Weights of a small transformer language model: attention and MLP in parallel.
MLP neurons of a small language model. Each row is named by its layer, matrix (down: output weights) and neuron, and shows model dimensions 213-308. Each number is 500 + 50 x the weight over its row's rms, rounded and kept within 0 to 999. Numbers have three digits each. A neuron's up and down rows have the sign that makes its largest values positive.
A block is one neuron, or neurons of one layer that tend to fire together. After each block is what it responds to, as a language model described it from the Wikipedia text at the highest values.

L3.down841:481410467465505481532473556520519449485490552472514488545552523489496569497540490462456493385488517396500464501563590491409562473473525523500427515508424545549455448480508439495492513422539503549520467502664591517464553516410495457542516438508547504454475536506418450522459544510523486496
L3.down950:491517518626535503486477530511499484525462506542493500507545500397564538584454446482465551556481446586509456549545557482542539526491512506474575550490482468553480511476540433511519510418596491558535494458495560497501524508399507478517522471551420552478446517450515503523548501556437490517
L3.down993:470434495589485538540548509636582547550540489543507428483483537500510509548511479475527507506491423495541450468495548509515546533436515548476590498561475491586553488479556485592528466509520451474560523459518449499564494354414473497446428499544401552468499481413504501526562473554498559454
L3.down1453:413596497504562459498487395458643459513542588509462531375498464503508535528449500445519483572559538536463539512516448550446519411529438491583573524512503514570457509518551649506540455461497490530514530505522521532458475435481459498520578521491495575535548512404534439479555450459652536470
Hyphen tokens inside Markdown table divider rows (|---|---|) under header rows of Wikipedia tables, and weakly hyphens in compound names such as Abdul-Jalil.

L4.down1139:587474462400548491524584567453528486482526541446486519587504519556344461528515479536500525485500520479508459524451556496493450411580477514502508585433470458521511526518503378534494603545479408539598519486475584492473525467521469520505556484578502509449512488554569479516572460553443424416
Conjunctions and linking words that join two names or items, mostly "and", also "with", "to", "x", in titles and lists (Culvert and, Martha Monkey and, 738 to 748).

L6.down259:509419472537473541549501532568542457477485545547557488532532537470515564555537466605566550503523488527421468451454487486520503514492445446630429541531526543541409502496405520486476499519498524468474476473521508585339586496439555576504528474462478569487437534532467429564586415489517483535
L6.down340:453545543472464484550530516418507434505582568433376481528524368398495466554483561488495443591440471516472485415500488570566514458558443525532509500541577487511558558529438470568579552525462567457542570355495535450545562481500503497556607614416394449489664485521503414495517426544530600637
L6.down486:477558547470615451487470506428526505557539488476551500404493555482428454551493476577460624454515466507555492562527472539459499510488459450483437583468527480524410453546490415449473484523536614545509554561514471432431575537462559505524421522566515524506507480465504529481577568491567454473
L6.down515:480560468497486543452510506480547370605458534459486478537550422518455509549455482542514408571535547476482456444406410474489412560487554468525472509512499493473569479497491489453510489583403465510470499443574510528471526484473530427503490434513516483376546498506533519412531473521481428490
L6.down630:547510481471514495477501519596475498492552607454467548486491489522474464470467560546492485510442517492517465466440515518545485538526476484425453494473588522502460508524522385547515595562419507508506600488457626505498467462440532513534502471472551499533532451487523430444472473507523458534
L6.down759:487522447496495482607528561495496457501494595466485546603591498399535651547522440545430533530385547506503481511520520532412481480450473467470463522459525520517438483491478513545436482459573504505499529509492516506531465525543426460457480489424401477549458588476500434488506451489448480575
L6.down776:511514526427586579491562408486461508510492505475471440479467557533487477556563482495432449490498461497481442502493504476551453637495482517491477451521515572542440438533426504527435474445570572564551491487453563563577586574489524512617535462493529509459477513434505510451431555374625442431
L6.down777:501536436461473524375562495505470417452466478529335420577469508458498473516591477519538483495442488515621605563428572513504519507586490583542475486496519472509474522475457456491443457519574522477447473485495521554575498443580502498493446475519505506506503475478431609426439502505434547519
L6.down808:440577502454448588415588482491423466479467526480436459531460460464487578471485490506500539499539431477493516503495528587487521521579513512503482526532485440523516495465497421515468544496467476485489526467488482605479494551482571513479473484512497482601516503520464477446469449411506497494
L6.down990:600534490497473497430518533503523538492513477447642477540489504495455567487512526510526590578559450593513494562538476472518503498507495389398500450616485502457520576558391465518546541556470448557524603524499525443551487496397527434540538436527419510429389543433441456457516452520555414555
L6.down1266:490495539398576523455417545505479544502561565482427571566512452399508513537559599548569534535491361460539450530509514563576453558516565466544487487425543428554505454497480482476518536501400547501480559500435501513586515497586479510488551542501546472490453513624405488460450503625541550481
L6.down1282:518521592477406527449463473540424347437615476491502530581422346431572535417528469549629572425432568458484537500508528591469519524510526536574444611448483433553566404458557514497498589426434517434459401538520541503487439404539575504517341562459469474453549547430444512519545457549574417501
L6.down1315:474560532462503544591562531510491565380434546482488464500484436578468454472534566443556443520508482496566581541624582567453556534539514541474497509570504497471488469554445598563494598511490485469513460571463536538498530495494504490488489453532423469416458445499538538551508522437494504514
L6.down1325:569401533455551574468516462483549512518322610488538529434524468500486476459524575548509404442536560573469439519506517486483492475453492602427544484572502445553434512548522484502488431499547522487521511503543467619552398527466469432494545457539492424484592474503514511492463600591415504476
L6.down1619:570533530577448527429555561560497447607608471566428603586651489494509549435476489558465516523499492454523403469508445506532565457512385508489517458529542497517551475484511508497470487526500473533457484470527534527459452528485436546425480449505534593484542496576472409576483543524425479536
L6.down1629:556499564511505487466499483493561585460521438527484499566462538431527516505557504496513462404521520416492513467513567562555496413543466524566477581520480473494498543547499456514536536534463480575520496600473538480503487504452497441548417530462423618441551506561500444562462459436446479476
The apostrophe token right after a word, forming possessives or contractions such as Women's, it's, they're, who'd.

L6.down10:546507519522532504463491429466462530496445425466502570548506454543498509566567503523511492523479533505511427477465561524539581504429448496539504520503495542488560502515500482526564488424461479501438458459517470536471585500466406564475524445514450500415506573467476518471482480624496484462
L6.down109:501561523598499453458480517507533392480517618537524543476610490507568476396500448568499514518515434517608531453460554412568524496476451594536496537505619517621476482535543398533573500550435542507534443468469558452427492554471603488522532486510465485481529494560464517517529556486535453484
L6.down138:515465502545511465592490561455519446567494469489578503490496485519454523517480512457525532545466524481564495502547476510433543421511485400503465488554453518509563540481454517545494524462520475524577435487556565494436538480497547460443533426525490494490432470463599582499519515530501514508
L6.down371:439472492451464544556539530501542516499508479459564414445549415540460498518518466479489463418545527565523458487514540527475521522480571514520544572506477527549502457479414378486430519617501513529467433484501490476535474535563520555460528419563499419434512555543472555477536453420532535385
L6.down445:526498542482548495516525671473505540524464548460453579450498576494523536496473385533444491558516401572461501518519555471532523518490532517496428567510494551515406459568459499550562424500520456490517483484462441420447531406497533509515430495499358477504531578512459474534612530521445514494
L6.down577:476447482489519506445518433513381497462515496449440451436425424533343462556492547489444499560481489659476433481541494547443501504424552572479506503483459549409457470455568493507402468528509544533543465553552494486567482527541539471438412565575412534457482489487431477458556507527494580534
L6.down645:532444501478443493597428528520487556455438414598531512434532541586532458513496449485533526482511562486580552515498550521460468588529407501514399459506575474610532415490502518518568509497424458478516512471474484522519489478543505561472547524471483445516562494491395506492499450492555480394
L6.down855:554451500594413532472485543521516519458412620428574503497540472397592443515506517506499446589629431556543506510457429553540481539525474546549436457461576542478555404548491398564457458497457582452456539538601428571485445459507529542412497579512497526437515525444425485505583511486539459512
L6.down1062:440443539539541451470512467459540501489485500570499471456471489570450523542497604521448478588539453534447479525500543482487477519537478511582440453494493420514486515571502494486428505493542439503569494453474465505509512530474525501534477481485419532471455637535509520462500620512486496491
L6.down1120:451515450577538486479406445535488439475503527479477633548527463437498555470470573509481593482500426555519460534558452424578552500504532439564488514504494496550618471515458556567483474423470575433480506495445464644540513519522413448559470565501462526522483462507535436543440546505488471507
L6.down1121:588462419547560541533527536529519519516468574523462491515549526531546483489570485518390442460411563485465484412446464466466483487563459534494554437473395450454448513537494451488588537512434484478455412495421463537558586499479463481426558531527539465513542510455447482465466475386503500430
L6.down1283:423554450476493549427577463508493459522500473536551571473419585510477488467459422535583559449533504465514430505542513535498523439566518451569472507466502577543542510511381470469465479558471575482476536527560531559504538549491524537481552521506445368476457588549459504486508536542562387549
L6.down1388:511439499527558468495491546470488566508465524423550441599475515522487522492539574519504473510512377531520431492363532474445474439488549605530431480558442525495545524486506460543478413563454493518541493594581516506495421561634530466549522504430447431589501475488482447474469512456476513499
L6.down1405:574431408504412527494392544457590461516552487506513539486535449551478502515522552544563501468520504497515447463489462529509524505505564374491464436472528536585471552498387511460498518536513449511483483487412519425471468392593452532500503525510508481477513442499495453488545507505581547532
L6.down1596:557504550580546478542488450413531478520560658588442459372480519483433456577519518502531507515504496566478474528522570453478560494562497505591543427494455472563477543497517474433410547521584592398507473400437569454467479409422499479487490473513487567520411569433453507425522511564450506460
L6.down1717:520553485573458441578536519394546477437456569494539541485496521569496538546484521501521518553574585522510481473531556528485409530506453466523459470532494510515495469532592505587475434504434545567464455478437523508543464506449588448492491515581438525508514411407498507597471526534576567484
Final piece of verbs, often -ed/-ing endings of emotion or action verbs in plot summaries and history prose, e.g. shocked, angered, surrounded; also to/of.

L4.down305:490552513470446522619372442573561527528496447474461592442526525494484528556483508492538517458584485506563558507502589587568507419582491535508541506525553523440586525533505484409440527475481462521512541495515590542581359434544397536550452540505488525539520486447439541528458612497465408563
Separators just before the next item in lists of credits, filmographies, career histories and tables, such as commas, semicolons, pipes, "and" and "including".

L4.down544:489512489538596539449458433469572474495487506517568556496514485552535450571514484542553437529473482474509485533512469487473492534566468416570485506521423501489528547578488453621529429562477451528465452504429472431547525459534502395531454518535506530553453534485519499623487537569530492476
Fires on copulas like was, is, are, were right after a subject, and on "as" in "described/seen X as", introducing a predicate.

L3.down179:471459508451521490528420539450527561446543492482541552622467504464449412539453536502494345511508542394494516561450528435534438481558591515475512526540607487463513557434484479498528478481524520564511562521504498498583492538545535430527511444467497521520567469478522554489644579542465440616
L3.down217:566529455454426461504553470542468401422560461554490505526455542454525563514561481512576527507582475474493454522571495449501481462421502487586488512549497501483554537545511464564478591467586584468517508462441535607485477456529498570463425366527451488522408461560460453468522477493482507503
L3.down441:525418471373418459459515435457459463455448571470459567653541465480462559534490441440533551495549535528519416580538422483519497501488480504465571568497452444558510533397439410489393527560490525566503417548448424595461488474613425541386480430465553486598607497454465613466537462590549536537
L3.down806:543422452466590562464543465462563613445515467537481577617418519434527402689503504503507555464481456566554468501531437492548455544436631532480424590491438480357534584502495463535495519468474511524456525404549559502433456455553528492530526523554515507517519445506520612535563502482527587529
Fires on "and", and less often "or", joining two nouns or clauses, as in "art and artists", "music and difficulty", "Early life and career".

L6.down27:536510379570498568517534505509477409457500482483551529477471540524505499449387483518519464485432418590465453594585568489511535517442458558473491524575414528471487585598568450446460501448449513544504485456524513528438525544583460581531478421496599539436512466517477497549405482364371513497
L6.down188:466426574537397561531515472486541537437513560507534508561568574530398520386620509471526579473376517521428461540491547454406447428495527468506495550519598492478495505591533398528473536487460440520497453589483450504510578477534464548640521472417557511467505475432454483575497486570548556477
L6.down476:513474486451507564449506496411478545574523526420551514524501527557396511536500453527497499514476434477402511477550433515446396578514499587477435470396515473573518569531438414445469513461461522586593541507455494521537409483485445513588524481446551514497575561567494582502410517494507578545
L6.down562:529494526438518464447537384519544573495541588495485412472429591548481483396422432554568466561450475514419500435469468394499520514523565521517554420484492455488468539501523559468546436523610458618543457458454528522521472544498550483464518414496369422488440497418494529436432468531545555634
L6.down606:566481483466434513380536466515535566526437528480509490390516386463455486492516504489466442571516517472567362450587482519525528466561513505536525432501510467440519538543481575433491539519591460550487483500437548533545557544464482407410558481488584503479487440579552463521479397461558487456
L6.down668:378499511429481552496552429604547423513459492484529568509475509561441531500492536415388470510556429530509503458460508437509491495478446536511553455573595410423501508482419462465629521575533538542512447452490495473460509529479499483467546395508549502445467461446557530451489548531460468529
L6.down697:504594579544491552498535508548511476548447505516502470511452427507562620443482497569394513608511503485540471433520447524465542600540512462590513485403499402466471564445520412518510560519428553446526497509550513580445522512421565551520567494513475499370497443562459590647432550475407340476
L6.down918:522491480510523524596413445474540570432417604468475445526526451452550517479488482530527550455529521509502551461494429558416534475542545570452448445569507501590521484533534595486405507515434430500541482515465592584580527519489401569440544490530509536521552492437512576516481499511400393478
L6.down1101:455542563582491504421490425438426484532495516538497612454507477551502472469544506476596470439420495575391484473625449490547512482526556443466496551516545499510564450575529507483539565489483467424494620506457435443486454563471479523523505508479535535536446570514575475451498545416478467531
L6.down1311:400409552500607512563473492630547597455508478524507531422425498547499477459450545493400521484529460453517540471555570381495624499480533488539488453525479461469580572505551598618493591543553467448502497519459508479533499521475496419489410532519623557509425439471430541485557522418477473418
L6.down1327:410521513511480479483476458505497469462500452515552556549458509532566500560524475542506543524441406551493506484507459526486606537472487572591534485578459528495412533524594565504462592528494445451593453412400531448475490505478508461515373477504502576434455478489500500460456517500508423513
L6.down1354:554513552481421489448488660455486598551504528519505521478518423491507503506532562540482482525505555610426482516535477493582589451475494513557412458537546438560610473528476548575588465534563583635567484455560510440537522460429514472579517532523492564450465516440505495440492484516509557514
L6.down1569:485469532531447562451458509441487516604539592533451502516402530561561464551403569482481462522490477488535562500568536447371552454435488451514502460495479511495481531496512475594487414557457557593491392401553457476524509510517538562537527481608511505532618434458476500417532461499531501489
L6.down1586:575496454476588527517467410408530451459457472568443500433572550489453506500560460398480534475420491571477518476416563442422449429522429391543555545523424489430493503544522511492436437531479545495514457514515488447501527512506457556468525462428541556462401500487541519489538466478492456514
L6.down1674:551451472509486525450477513475537387411491514549480552468542529594518552514496511578473523499505398488428483445477528525452501489477543521479513435544594576570500515492484451518480566578527559433381465449582536501410419543461469480542548522510553486442437409491545577512539498503440521511
L6.down1696:380489597442486467506511471438504572507472512579396464533540471453525521515479526474397481481627444505479506457498453421504598522530498501493449463482407626530495549488546448518428539488512502555523442507467472416458379615593535565485531467478565545429568442561432489543439487450442457456
The final hyphen of a |---| cell in markdown table divider rows (election, census, award tables); weaker on mid-word pieces like log, ric, and bullet dashes.

L3.down12:456492550436391550553426474504547564525475478540496478403571503452494416558462547573519480579405493491500571490456480516538427470452477478578507431535521481486562461529440538508451519473516483522507435451478507425597355545559477502465518457407425542555512485530598497466508508492547460600
L3.down436:550424495450424471543529505541518560437477489455482507571494459491538491479458433433495476456507439512515519537568462467415599536454444471428428560472520521505558463487503514404477517436485498508482547537431467570537472473442519493517548620385548481500499542396538505484522608487469497567
L3.down716:462574510539479438483435493473478464578504487417454507508433509455515454516535457533538474489510435501472477428491434497465460571398482438559508400491473445586528486517465463521439411569408545534493425377415566569442444529414480469515544645449426481559493496460382507539486481524531533511
L3.down1723:532588515433433513455433519394468547539464465477441485567598519505536480440497527513504489505482518575494564488479438550452472497546573520502512410531534493585507392502430435521632595495561434516595493505475506423520558540391470524559531537427603455611459533577573532507468496499550463451
The word Website as the last dash-led field label in Wikipedia infobox lists, before a URL; weaker on scattered nouns like social, nature, development, Athletic(s).

L4.down460:485549513514557510602419512456428465419458443454453481509504464553507458477497567530453477443462492517512539481459518470482587493505567430513495515496431556418473514459505466602444463619613540441589460464511502514535515462552558521573447549604490467436514494493485504469527492502475600527
Final piece of an action verb, mostly third-person present-tense "-s" in TV or film plot summaries (meets, drives, picks, breaks), plus other verb completions (hunt, stabilize, catch).

L3.down156:527543451529541461452524512535550449475494605558397565598464518439423501606464533543533500542416542396465412513506625473558480494525526553479573620448464469450498537490438439483469452611435533515545484505496548462493570522491504471505478527430419543565442501469494427472425472538542445501
L3.down451:485564572544510573478600511519510485545548525538396544559505497475496559550507318493500442460421431519487482515535517505485477501480589522489349610385500518426445547444498524466500469487445491534482498548501562486520482535515530591496555480510518536343505496526471459561488546497567500475
L3.down935:467503479478522501393413616457477509514542545505403543574456561522434467517326490493521567573487460513588522527444534495494571479422503483591482547458462522514548456575480459509453500527458484523462574509464500412578570526506416512566465474493471534551405465549569456581534485467466522440
L3.down1158:548516506544482503474519451492550489442545567512444482471460436485510578481546511599561458468404554378528460461535467522444511453533503527521444554492551442446494544580458415470480487544496520479470493497530536544498556452504445433515521542530478514508488527520455577407432538533485544605
Apostrophe marks (straight or curly) directly after a word, mostly possessive 's after names and nouns, also contractions: Arjun’s, hasn't, L’apocalypse.

L3.down284:488511461424574472481573474527513534546532473493478596448520464482467479595476526534497562479440512527570452554572498474475443594493477462462513515533478493523631592509534500429511575568545510510493455511385502536490458568486510487513513528449411523460538420577504455533518502583448463564
L3.down437:513572494496464504516545493462470428456437433470484488412603465527446521532499474441452536521522474483555425471517581527496596462405432476411426386457579484465518486583553496462462475515498517551447428417522596462449547562556554509426489405542409511512559509536427501445504597463584466484
L3.down731:535466466449572524487485485430581501509513471492438518553540620446528511562506478548469513494394481626539468483546505596470555512569596447569506475509528552520443540560454487551487519442419532490564484369546515453480533555495510537502465517511506539499425503585501484467653587532599482513
L3.down1197:526490520603459453540415428575519417514427534539478520526469516485557522542485440562525468508530497541502487513452537522489563555403427464442436585519491539528509597555428429486556529482513534453581494486488426611407558505552490450438443392485510528503478465467501506637511532502449475441
Final word pieces that complete adjectives split into several tokens, such as -ive, -tic, -ly, -ful, -ric, e.g. perceptive, dramatic, costly.

L3.down160:424556373564488442450513420432469503487578534498559499572449523469534543464381529466458539544481470568450464446470406602488596575554491438564538531479481552508435476491461464447496489552472523448537547536389631510558541620526565524466556546628495562517384476488420572437524489466486507421
L3.down305:491503405503536466494433485544467571526479552487458462378433501420510525521507499443474502464520513522542530527510507530549555472511577456510472435547505479494532497467389479520467573531456574439522511477527526541486543583478452491543524490557550546551423535451532559465447469563521595560
L3.down427:655505516528523510511581481527408560519512439484499465556432532524479451469502404508505492471524489456569418503507433533529539599512518544537470477439415486493521420509495475519514497560500503570512576471577537478462501516501561417473470481484521550468465592505540514542596515500655548482
L3.down586:444490465546465489471528475594469424494532518447482500447545441515529602480440471522485606507475446570460526431489541497471535561435507510552599499500586574519529496565481426600483554483446508593450493538435537431545448398472501600438493531523522433577513534396494568460444489556431505522
Strongest on "out" as a verb particle or prefix (out at sea, branching out, out of 100, outnumber), plus closing parentheses ending short asides or table cells, and up, on, north.

L6.down20:511412500587504474487616427491460551419459552405478467524537520510561436497571475407505509552423571556515478486454462587495471480498498503547450484461475411568464498496431446497589492468480469524517456488565525479421465458503503438469544505502487481549504495487488473522483554534505552478
L6.down43:542423508456485438488495494521589514433491520564482487549412516524520509450524509485430445474459509455605407492548438463434510499461486442500567534447439446502458488561491505550434516491494488580532571560524576406521409547444437451511505503447518438531519447425485505376419522442429476495
L6.down94:435434512580479420420453499448606475479496469374488484511492450482525460485564496540465530447459492531591498521524479428432483481508530500503460484548542576477502459574576449502504528494537476488480530532634454549478540502491583395530553457556508481547486497560510587463497476525469468483
L6.down189:468482608465486428487475481487427591501461512556545489421430499549502527590519459473462474545442447446577548575535452603460469536492462534498562546482455505502427542454467537493501434469497528505391503585552499486516544522507442560489502462472531500423521478590493494486506469481555464555
L6.down357:545498457479473533521486544472540527455471466453445575468504467549520519491495491483606547477504530550553485468512521378427555424432536515430520531452509498516433444500472467538544546531544515608613535468515470513419472471543473486531568527506455552472516419503436454361559550497467487462
L6.down394:484435483447515431562440432406539481484511544553520569440444422468453569560536439495514497534545474524571493504468472468459499597508455555458566492522530490463554549470464440478505522473431508503471516466531495400530457559487472485468426497489495447526530534538453560511533527388491591530
L6.down609:517491467382492555484510548526431537434479431511465450427530466479559636491495475476491480496555453498523604489442613482502345434536501557446439448475608536507496568458585379490472493532504563552490452504595454492426503465507491512569492473606441570410498409476531503528519417528384518474
L6.down640:515501475545505544586558457536509422507588535514480479532448500555501379453568582450557459528511616401499442456436477493523544471498587482505501544524593474482540478562390535501583488407511443495486464447450419551478466544514468402568490417477528522524407517498497513358491470496537479506
L6.down970:510543515578445514479549457440513491491461565584422520483571521541367515413485395553486530575459440495502456595627440558465446461498551435535453613503442456522498474464497497515565513482587522444633440555480559565545568509428574389510539423579472521468552495424522479511551492432511571503
L6.down995:508487534491560438522520421535524568497498539470571546492423453478550462413506426522489511573490504527480462406438510546533420517545512507408593457582423541524487542554473521497476434427536483532531519548502486546545588489530480502463559559458505448516606478502575591523426480423547518499
L6.down1218:488532501506513507439506486507457421540513452464476478455580536565565418538428557501418457448525361539504522534531592594476428473430598453464423415459496522457482457453450463449468534510564545476539514577563462515528467453548531553519498544495572460558552551547495562461564477426541518439
L6.down1364:548585557536475445529420510619489412507479464467454542533484422425582497457530413435427456479380466497469533500527516558462426518578600425595557411428486516425640509522461450462475534456463469463465537454574523439519490447412450542509387569483447436558534476537450560481563477509559590457
L6.down1453:554495456462407423509480577570491453539478440488509537596551518470512500534531495441408585495528522487443507478465426511393528502483473426555505440580553550515536514434486537493471453556474626557427495487478456398550505461528537526511500560565506468537561509448467568431579460466507520533
L6.down1507:475535477510489521476504469471526442593551596510519527477499447518569470558572494506459425496443500498464474499525517550473516508484541546527516487459446493489566407459485543621460616416474407488521543556398503451502531514453483525524586600434475417502470433487420449501565514503460517438
L6.down1573:492481482458556564540508488518587553517573498549449530390480556443504468548514481570511542445439402524475484501540463516515544412491481496506506431514525509564511515544499413434515510488542505464501454507550528491495476542361488487523475556433484389451442467512515555481578552513509483536
L6.down1724:485441537512572500402518516483507526483541522453555573396509449472528534455545490471435379497516512541505549514540476492531550430579452469572538542540512412482458566558432522532490527535495488530464413563535548509551439471459547471504518541539482505441426386503470596511526543367465561478
Punctuation that closes or separates items in lists and infobox fields, such as commas between places, semicolons between labels or teams, closing parentheses after years, and colons after field names.

L6.down56:615523629486475482527438528534527404445527430469492629543484502483600636478532519571531527469478500546531414486403502515549498481516490472565453523548523490476514586528429493497412524516578450469514507510321525511507479508494565514523575570644513545485453533501537367400483525454387477469
L6.down420:523502495432505516439509526545503511557499457543535517593470455491620472405527413459462535498504501420521514514519454500495478491464530521494443499454481559489401532417445471468473503411613577494441516414496427485436525483574430465435484565443466570556491548540421439519550476513498544533
L6.down502:495579519467629494513455460473501455448532533501468464613484474429524420508484513593369546465549362505490460487458512464478531552582444477492527495532510395607487542506436440553410413541474545473494547487566473544508539553457494486493479417474501455490476538481508479546520489452411503551
L6.down525:523469544436469445471511480433510493485464523433449624550424526469514495586541522626463443482458454425518528482503469528476404470521481525516515568572513494547473503564504393571416488545506589443548459494535435577445481580565440497464502494527530543492524436519515456503504508483557538507
L6.down568:505564519527508454447506501425543470489640534439521525586449471494480515560538479581470512470483529456536393431397533501551449508499511486531450555507539454390508534529520409600498488472451470530519417489384407535442474497618450441533550481470469460492498532524487486514556479555504511574
L6.down591:445460538461472470592483442530470471576606465480400479559536564454403528489482523429579517442511513534571572420537469494490502596487569416518450507458494502673503531532484523445494522434516438482566553510497468454559541562432553569460464467477475558459505450575523482509448491498484503472
L6.down669:402433434507530448495485498464511501525491497532491527579479495443513505439513501541473442490503553547518482463569539498470421407517528590544424501502525485537437463514479408444513545515469545494609632514614467392593604518479572505599543540448587527564444552593543514513456453564582501453
L6.down906:453553506521455479530391473528518476471507648554502471667467511458513526480441577469600471487470519615509512418549454500508445520498430535493483563576451421437488465536481509449528459520488570535544547492502367507506528490523485540554493503552501525589502490474451496480526532516522655482
L6.down969:588532501482510497518495518396526518533571541423479509571556535488467464478545504536413519521574449402507530537493480487499473512517479484435558444440517435532511651545521460540590438609489536474514462528478562432511458450484484484554472450512447440479505422530574494444414482436471494558
L6.down988:519510478585461497437539529605519544480502530490465532516467494447492510564444475502551515556535492479553446483445462506532467499463446531460384451473534433500446614550412477454604466461564484505522535447556481533493562522504453524485506531464481434438417474555552441538496511471447564528
L6.down1042:450515596421529513477541483426515509488505475477535602449499400529552504453412491452506591502504401463595524530548538415569428514625376574486466538520407501516460499569477479603503488554613501589517534509479479548473581465448485526554551483486531452504364527546440474488551434538446590485
L6.down1253:556537513399579551558516526524572495484482508533460564514459428483476527400453485444528509493454387527499482551472531506497481514586537583443515533613475439409506519481498475567493481472477489541596485499547479539514529532552521493500505462457561556598460493492523432526547581461508599505
L6.down1401:552542584563455507480443422511521565478558446454500491535389420484601511542383537483621505453449481499420626501531511515502406506474475514478448586478487485450495451473460537602442524566617522527522546513563523595455497554569458476470477438541408494512502453484541513537585492542436506454
L6.down1429:512545459498540502449527495466492534504498527504412573565522462501437550550470523547492402483412571532411444607600510481469558452626448532577514534449443372492537460548534483483519562535499439480503487521514506520517476544412489541539495539442467498491489569474454382444502489463575549527
L6.down1647:447525536468567508590504435391494502559386538509494535533545599493424440451537532545444476479532478519576534468509515468453421494494447451561536448492512543542509466648496578515510493470527556486527484497451595548513476543466488509553504544555485540510566459549397494474562570455506554399
L6.down1648:464631565477525515500513479483538579541504519512417466564523561494541496414450482584525473612435547488496441543535607555479538545550547521435499569493505527431535477576521404474454529544453462495494549596460599513544467474495470556531556420480491522585437502588478469474443498500517495556
Conjunctions and list commas linking two nouns or names, mostly and, also or, &, to, as in Tiger & Crane, Black or African American.

L4.down1005:510465414458538498412523569525442535436450440596481524411438418514568445471514511431540433485544561468504519450433470497540616508492430484475497583491514509514565544496574465451427518502490474598565500487508498504510465404470537570552530520511552487510513517491613513462537537476512482536
Mostly the apostrophe in Women's or Men's within sports event titles, plus word-internal pieces in headings and tables, such as Gen-etic-s and det-ection.

L6.down211:526492539476500515481497531443511494517525546458548527567536511511579509409466464483445505454510399467519464574524459469539522429491599468487501496478515412470508485556403473496503574547469548529472412594521429543536560495542455524463481499458575549393507476581479461506548526523506537575
L6.down278:560537491489483437437477484505404479457546412544526478568524521473529507526497408493495544473416520527528463539417399476464589424538521500400438464436612545502534481548478491457482633533528498432452481521530539476437528593466458487473500490487554566567492543450426518573537424494449486385
L6.down310:518512492474484527475547532432488453486522481587570591408510491504472503476465516466453560555468536451507507532432545370451465475430552504535553459481501528429543477479408499482569450477565597498469560562611545475473496560460447435499589623498508454444464481570530485597497515461483390505
L6.down338:496451554450481547584495476496494536508465462528470548464519415495474535513528432482497509444518486477435442548439542475439438466475472603607439550521587400425448553448574508467532481463483404476486504381452574455533550459567484537495504592416382539475479495414512500496448440589484500551
L6.down355:458478484522493482494494572467374492507455584612545514453526500440568562556491476523480504541516526506468480550519545493490475543461465424585482445482604540500429444444511424496475541541483540555562458462472566516478518514530500440522484505555407551528560546628482512460518496574491506442
L6.down363:456543517519522522567459517555467497531472555425533539416482463544419471536554455568565554447548485531584479512454524618400598486588544457495515514539481499421551516409569520487584477560424408463511494458568558463501414487483582500463500579509517470495487461403481583501518484560528508584
L6.down612:480497557544499438533533604473562520535507532511456477484500538492486501512505538559478636484481458448519460475427512503510548458475587392518494487493467557463448477375364508485445523465520465432605575472475557479555543488484536469464561408549561466523438477493446511494451548430481440490
L6.down637:539455426566523540429551433466531544529576555442516552482420506597478445556542506446556435454582474435489439565518544553486457438494539558566474471491478492513460459504458420574628550475437492517584541462473429446545537438504428471486548464433572568462628509508480499581491494441506560518
L6.down702:582506495511484438491432463440529553586509479537561481544531558487449498551538488493502427526539392598569492518484460428475460568548430556419435440523470532489512470521502471465548511434564484500494544492429460521535443515432487441504532493496461510524457587492455430540615543469537481430
L6.down829:517548453515502466533431581498515531443426485475481583558581467504502551572421582532472497524384457500410496500537459588522547397505529498492472543560513434457529482604580545525540579476512508559413504493553561470496518526497473459502594614504533484516514532535564614451419458532476499409
L6.down878:553548512481444460431454489485475475562507537487587493482514488537443587480430430544549526483406451483507508479479475473419449525500473379478511465503582556526508475521554418529567470463437518496493619547456483517455558531617531480561470559418348527438572441443448469553473513524551595507
L6.down904:493525546565553544506526589546474506433481504541466475447516544453630486536421530479547574544436514474398563512452445457531437509564412463444533496412495494545501437568510421560556467596497570514534489451449427592512529466438424547403511518550466566532516469544513488480481493615508413484
L6.down1041:521497456469501546445497489471536478519534470621446477487511501547458463522475489491504532458553532432490460498500527452439432523584594477453403413446561554423519502487488410596444501455554410529487563504545504533435528464501630470435529476496532522522544525534442512487556491473483466501
L6.down1204:472531535539537460511490581482452436432574485511500496425444555391464453555401458474629497522612437541480536453451520521486448485539517585520379457506496522565565484552480467492456471419475510464458490571558530419480504451507485471479454640418607465602514589496567481529442492486490460552
L6.down1242:445520534597573523464479522436437473545420518532364511471494482505448441462490467485534510484505477509461563472534564488556457534510607543458452555423536457419527431471530459547517495470477460498538592537497567552512492379502480583543622481519512469415481544480476486499435457474473516470
L6.down1496:592487572488531533555568421433508538393441440491552504510592440426535451450538455563491484516491490468494463466479600478553443500498461528501499475485510496537466547503457514371499463461520594533485502544438615499499557483548478477589611465500529453507599456559448483479420529514498475531
Mostly the word Website opening the last bulleted infobox line before a URL, as in "- Website: www.cityof"; more weakly, is/are after a subject and opening quotes.

L4.down486:580555484500518593535568523618509420517485533486515465494548524568488437541527504583552464472391549458485551549531489474530440480528515462544526517547555461482514415360578449463572436502573632443449545414580556518490540476511554514400523508484428571452535489502540406529566468545496568416
Mostly the first "=" of a wiki section heading after a blank line, and "-" in table divider rows like |---|; occasionally in, hyphens, apostrophes.